MLP neurons of a small language model. Each row is named by its layer, matrix (down: output weights) and neuron, and shows model dimensions 16-143. Each number is 128 + 24 x the weight over its row's rms, rounded and kept within 0 to 255. Numbers have three digits each.
After each neuron's rows, "fires before" lists the tokens most often just after its 100 highest values on Wikipedia text that the model never trained on.

L6.down368:144103114103096095122087138129149110123134124127137102138144139097129117184125134084112163144157110103170131126147134135111100047124157111167106133115121156145182151151177135104128085148123126146164095110115131145129124134130150127131101090084186104104137157124154109116148128086131164132090129092108139129177137138124100116143149130138125176115140122119108142119120114085153135119114
fires before: "l ", "il", "ild", "d ", "ro", "em"

L2.down392:153110135055168122142110143140128112099129133134144149129164146091145117118110101106110159151111117113128111147145141106123120117121119138100112170157155109088152145149143090100127087157127181140146134141099100092128140131125143159127121140131138175120104165129164150109133074128087111124132137114121125168137154103157144150133116120157126139097118114126151113126151083079087183129132
fires before: "\n", ", ", ". ", "\n\n", "of ", "s "

L5.down112:141119147142133156125152141112117159068146125102132139117162148109102129159154137118152150160134114119131112191174114122157127133131085095105098102144122132087133143120134076130143139141129101135150130152114140132124134122131106105151156171106159127128136131116113131105126114139157114141147145165114170163124154121135141130107134072166122133114117102094124000108124138112145119127101
fires before: "| ", "- ", "==", "== ", "===", "The "

L2.down17:120123122124161148085109098149117142134161092096145139121120185153175134127159108132116154135119090128133161136137090107136112108141133141117140079133150152113096117153105110143154108143124105129168173144097132111153106153130120185085125116124106146140114131107109101124090124119152093151140167133133132119094099130122094072105121184113111141124152099129106141132156070148123134125106
fires before: ", ", "a ", "k ", "ese ", "al ", ". "

L6.down195:129090129150127138135094109125142121136106125111106129139154124130146123111098130076088153140101157098126142120150127118185140122124166116192095158166134130115131140150110122116156092125122169187116142147156132125097100127113119114153103192117167112107086146167139093116072132122119139106122165124153144099122125095144102122107120141165163117121113116143132078117137149131115107092105
fires before: ", ", ": ", ". ", "\n", "s", ") "

L2.down13:122073147136145093151104143139118105151156098112141125124118106110115126157124129128182134195157142121119117121125111097154117176124134147117152137111113111098148135122085120133110163128155146132135167163153109148160112127148161094153147136107097097122083156150136141109135098143128140091176094115108143118104134084151136148106132142170105148131080113125129080136110112112097085138137
fires before: "es ", "al ", "| ", "er ", "er", "=="

L5.down58:164099165120130121144132082121111113123129135099122085114135126145153108130133098077141063110159091124151137119125115128117135132152113166122125177115164112119100109124147133165120150122099125112146122194127098137112118106130095180142128124111126098168122176112138123133134156100093130145155098143127122133100138138112108119106168122130104168102174150111120118146152106136089117141173
fires before: "d ", "k ", ": ", "k", ", "

L5.down115:110130117135152080107159113145126118080105118109184167145139099133112076150116118139112133161112142130130116109128150129117143107170094101094134130149110139133103148143146127131093113126153115183087164124142119138082145124155107109116145135108175163141092141105107138131172168118132122123068113119162126124148111139138093169115148157140131121128100158145117096105149133158148119149073
fires before: "end", "e ", "ar", " ", "t ", "us"

L5.down576:152112142134136084156118112152151113114153127153142119096128099120153127121136082132122132085106158078156150153123123108124099112131106108108114136119136141083117117145121117157148139129139110175129164143163158138155114118168129149099190121180138116114157112096133143116115103128157138129087125140144109101139149089102140123096120129167103177080132093112133116091115123167156161143118
fires before: "4", "W", "3", "N ", "0", "2"

L5.down455:146099121091151117149128180071140162100126135154186144164111126097124141130121102135189099104121102140106115119144131135131105097129139086150138153138142110129116103129207150130120137108142141101157156099140128130149092107097175127092117141063164130127118133148132143091132198142156124107149081099138129083139101127135120113117114101115123148160114112126152086133165142140103119152154
fires before: "–", ",", "7 ", "3 ", "8 ", "4 "

L2.down116:151102143092050095120086134111130141149147166152123084078130115148096124130103158142122103120113144138157163076145152130122095127113151117133125156130148103145122111157099140096132078101141143139102174081138092133107141132118159124160143106124125127153104146166102141151120076146143140136150093116155136136113136128129120095163173142166088115082150149149137208146130125122108143145130
fires before: "\n\n", "n ", "d ", "em"

L5.down395:110104085159150124140088092118141144153128177137110139094164110108125140136119139101168139141146118094132099174127128133133115093123119114120114110114140103122139147162121131150113147105118150111156165156146100129121150126098169139145154094155145077131134085171159152172135155159119090139097085120135112087198130128169105135113134134113164119116125107129138093153130141102115098111092
fires before: "ul", "le ", "er", "os", "le"

L5.down24:150142105137118091141139098134153094144126128153157185150137151131126157108117189118108130155165120088109114144114088129173107104139138141123121150135143095112149151160103114135157121120132104130116103082150169127120133141140116106101100103122103115133143157110073112119084116106166184118130124170115124127120089123140102132141123129130154098100132130079122047104138150155155158133135
fires before: "the ", "a ", "to ", "her ", "his ", "h"

L2.down411:149100141130116094157121141148170165117094126178148105128108132098129105117110130126128119055131128125198087077130120133149149079097162112090087126116178135110093123141158167121112126136146159092085145155107147152163102106159104162150139153172113120109121159118109134111121126122119129118128145111109150117136134113096089107143153124106084102122101135161093178123131146123171138141139
fires before: "g", "for", "ing ", "i ", "a"

L5.down284:121147142123124114145099114131140142132103121145128149178133126122104155136101128132111143070088107092135125160150128109141116096167160185113124133098131173097117136170092112132111119142154131102171131171109086124161139137148143122104120116143181167111099113132099154134141098100137113081154158178100148114130113127165084084132088077130152105156145150137133115092136168151119159105124
fires before: ", ", ": ", "'", " ", ". ", "a "

L2.down249:112122138138109144124105114094121147157124124129112134112162134124118129114144132126131102159144091115111158089184147131121125146133131122103136115113146168117121146131126128136101146113142181113139148120121095104180130125107136116139111098151084095134135113142159089128094090164132132121168138157146150113150187085117150096165134103135157152092115075116139160119143110143082179121180
fires before: " ", "s ", "s", ", ", "-"

L5.down144:092150139118186125128086103094190128140131207124121148119119152102148147081120149117179142128114136108129115190167089113147150101149137111140102131133160152124111121117153134162098109109152124124146092139128154160103149087154169168102114093117087105139120135122148165148149130110153122074139101134087113131160148100126124092129144112125140123161134104146105118145121134105146127112108
fires before: "\n", "\n\n", "tic"

L6.down621:125101154170116160165101096120112156125129165127162125081124146128130130078140132095156125119098078118146179115108159132105133089139119164149144113107116123133169149113161118104097100150146115153123123118139136142113089144160145088156148124125151135099095136158175134102182132182145147126114075106130123112154153132147130109111132116079080157145100154100126147127138110146152112117090
fires before: "b", "le ", "h ", "el ", "le", "r"

L2.down617:144127131113122169142149123106118124137139139114096109162122090144133122128130142113148121168129091151132106157144160070127101133147103153107110119102154136096128148105107132159116083116122167104180173154084130097108131102103143108154155112150112151099135152150137154119140130130142112139084137082103145086132120130146184112136100161141107130168141115075158138144117107125072113117167
fires before: ". ", ", ", ".", "\n\n", "\n"

L5.down413:072173110098150118125123147141128141094139118107118118108112083138080101106120136164126172168117144093126165130117155144174143124144149117101082136140141166127106133118106132135097157156117143129113104039121135126133097140132104118094144160120087117182178169100100121150105141135157123133107117172118132120160131110115152086137089129155140113099177126125127148132149126153094127117138
fires before: "u", "s", "um", "al ", "s ", "o"

L5.down488:127157148128165084129146130118131142095150121143152159160172131135152115169097141111113172117118108123137101082143098082124159144105140120116114098117124146122120132130108099120105121158111169158113156125130097154100139134107142105118109097114132132134126183077101146174131124108125119152131124099141143124129145147142127148142136121123084132101130133186175100159128138078124113101183
fires before: " ", "or", "ly ", "our", "or ", "by "

L2.down240:133158144138097154151184136093155138114076111119151113112124159161137108143133124130140142136171129148119137121117076124098124084084133131131173151134107093110127104130107121142123138107124123108106169099132112152101085117139103146114099168144128097137120082134127153090122135112156138087139144120193160152141128147105153076170153121146104129112141133121162084103110149111125131130147
fires before: "00", "en", "om ", "\" ", "th", "6"

L5.down628:141120111107114116148173135092108169174160144173161140048140148124136138197141104146127084064083143133153120163133140122124131141125130123131139098150130124088140123095147143113131123070176076106111148136109107151130151111103177127104123124168122109169113134073118128170125124107116175122152121135116109140141112145146103142126136166119118128149149128098136123141115149157103130132128
fires before: "| ", "op"

L6.down394:138134177137134098089109080110155111105132188130131113136160139198129151150129111144119129131136102124124139182141106098155066089120152131136116097127144117137130128114097102148156120123125136179179087156123159154108121132114113131100143153126189179123122134123104104087107104099139156127126143085173134116134145133124139155107088141136151128162110124093135104121131114157138140119088
fires before: ", ", ". ", "==", "\n", "."

L2.down129:142119115148163103106144086102128119085160089164136151106065134084140127156138085161139125137156156152148139161157117129150116149146098178133072117119113102161115122153129130164142129126071081151115161119108131128112108126111109120133132126135112096094157103139141123137123129134154144115102165114138115139122127143134102133124124127125169114161150141143183129060117128144149128154121
fires before: ", ", "iv", "\n", "ed", "\" ", "."

L5.down226:129108117116126111137109109147169131132143132126134141124104078086174150155171163181124163125145122135147119119110135112108161131135059130147063198141173157136100144089127131125155110128152142129135144093124130107137098123153154116119107155151162130118082125091145110147129094107106128121117126121167099104122135107097121121105142149128114119101109125119120133177149135136132158158151
fires before: "oun", "out ", "or", "el", "ing ", "or "

L2.down613:104150110165141108111114130076125124181105110131147115124117147169117137135136114205109116123170104128137111095143113106111154102113165131083113107128171135108127103111116129139147111141111136110143133120156137142128112152121137150126117118053131132078139185152126087160123102155106167128151120142098121138189123125123155129106141174125150166132137126112165168110111155168119118075124
fires before: ", ", "0 ", "2", "h", ",", "-"

L2.down279:139169156138113173151163144093117154139117121127102085133100151125103122171122142147125108119148121147143121132059149076099138111126064146139129097114114157126142090104124135141126127157132120119151145107148132144143135091133143164144123122150101124133114121137109138091135110143117127103144144147146068139145139116140122134145118151098151131150142168142098110135114129148149173125148
fires before: "en", "om ", "ic", "on", "ow", "o"

L2.down384:148117127093100130121126118080132184161161151149096109121124076119132109126137119181126112141101132139164139093144111115079092091131199161148153150123165124164090142122125155119127086140106166162113097101118127112111134121117111137120081152130101126117128121133137158149114139139097136140122159105114140139123111088166177128155111146137101155102141163177134148159118139138153113116138
fires before: "\n\n", "The ", "ter", "In "

L2.down66:139151101119141087084130123142138128154095104132137149113119129141117139136159125100118131102110156145129150114108131111098170095134126112115120176145120118116134132067112129113093107106180114125162130114130150107142092147113122122123115122146122130145145161135125141171077099148130185131134116137115121115115153166125189138176099101175102128147144146093133167105175131115202122116070
fires before: "h", "u", "l", "ut", "le ", "s"

L2.down309:098127107135119112148105108157115123101117171143139107136132145115150132117176132116139135069098123120111134129138115136110130075133145133137130130121139146109155118113107107115158120127143093151134135165160196116129155152155128118109140110128051163171142090116109123139096184134118112158116130149158152140156136168159104160139110124100108136120131115094104099140068069147077106107147
fires before: "c", "v", "N ", "W", "3"

L5.down632:129137140147198125104142130134114108117151147073159142117123083081160123093133126158117128109113155109148111150125111094110119112108115148105137110117085161144134140152158120117090134124117149164115105117118079162109169100134127116105146149125084117093169152128123157154154165152123104085168102096110140142130135160160132113149131117142112113122134135159086139140089183116118118140142
fires before: "in", "b", "ic", "or", "or ", "st"

L6.down585:146157087108140157120097140082156101123149127132120117147095100103143136112151109111106107115149138112147144145131152112098117085170139119189127143139136142090096136110154129099122115120119090075139133133135113119140152145129180154129164143158123085144128126146137098109168144085197147158123083130163123092107131161127107139117076112125140146142114140099162193124133149135124132131133
fires before: "op", "ue ", "u", "o ", "e ", "in"

L6.down230:095137117106164155129121091106127101146130096138146140073129131145130122130102093127098108123128153132102154118115104175151169171138110133151153114119102145122098138158122094134128139127102128163096140161129151142119135132129076117116082121096155108108119097125138168109074127134127158123145118119168118124128188139109126146119155138118145088132136112100174100163129136137144109095149
fires before: ", ", "\n", ". ", ": ", ".", "ed "

L5.down544:158130160133155126156098109132149176177139090146120112116112148167128146138144112125150188129160113119154116163086117155128167142118112126084134137157129174103106146131143124114101129155119137146127151155114090144139115117101133094103107148129161114147125157127069129114122137127156115136125134115132156117135117181099100118084097119122104108114121110123162171125125112153125142120141
fires before: "0", "9", "1", "7", "4", "1 "

L5.down251:113125088146109139156137104150111124145127149136129119108109120129139077126126148086154172099131145150173159140148126124128140108147115130096181117093135133132169198164091145167126186112137152134123097179136112112102106172131128107125137122117137127118150101124153109148147145119137112144158128137098147169119145061129108111136112135152110113140116109098122080137104144103175133097114
fires before: "er", "ch ", "g", "ch", "o", "os"

L5.down582:133132124131112120172113162107191131173156109122144115122181100114127127151151151141118121163145165104132123147145114118109121097125117121116130139125107100161145097110134102150120173100114165130119114084142108118076154080115119142116140124130102146130124135165176134130139140105100159124144115139114131142125137092107107153149081088123101160127127106097103113161143164128124149122141
fires before: "\n\n", "\n"

L2.down245:135127096122130113215093164139148168137188152100161129103121084102169095181114157127124116083117118126136131098118148126123094134155123093146116155119153158128103113141143122107151078123106153090088116134104136142135141125119159114104136148126096165149154163123148128145159114079129112101128109093145134128152118178139115149135149142159098127138146136125091110111161150140142128117105
fires before: "l", "il", "out ", "or", "in", "le"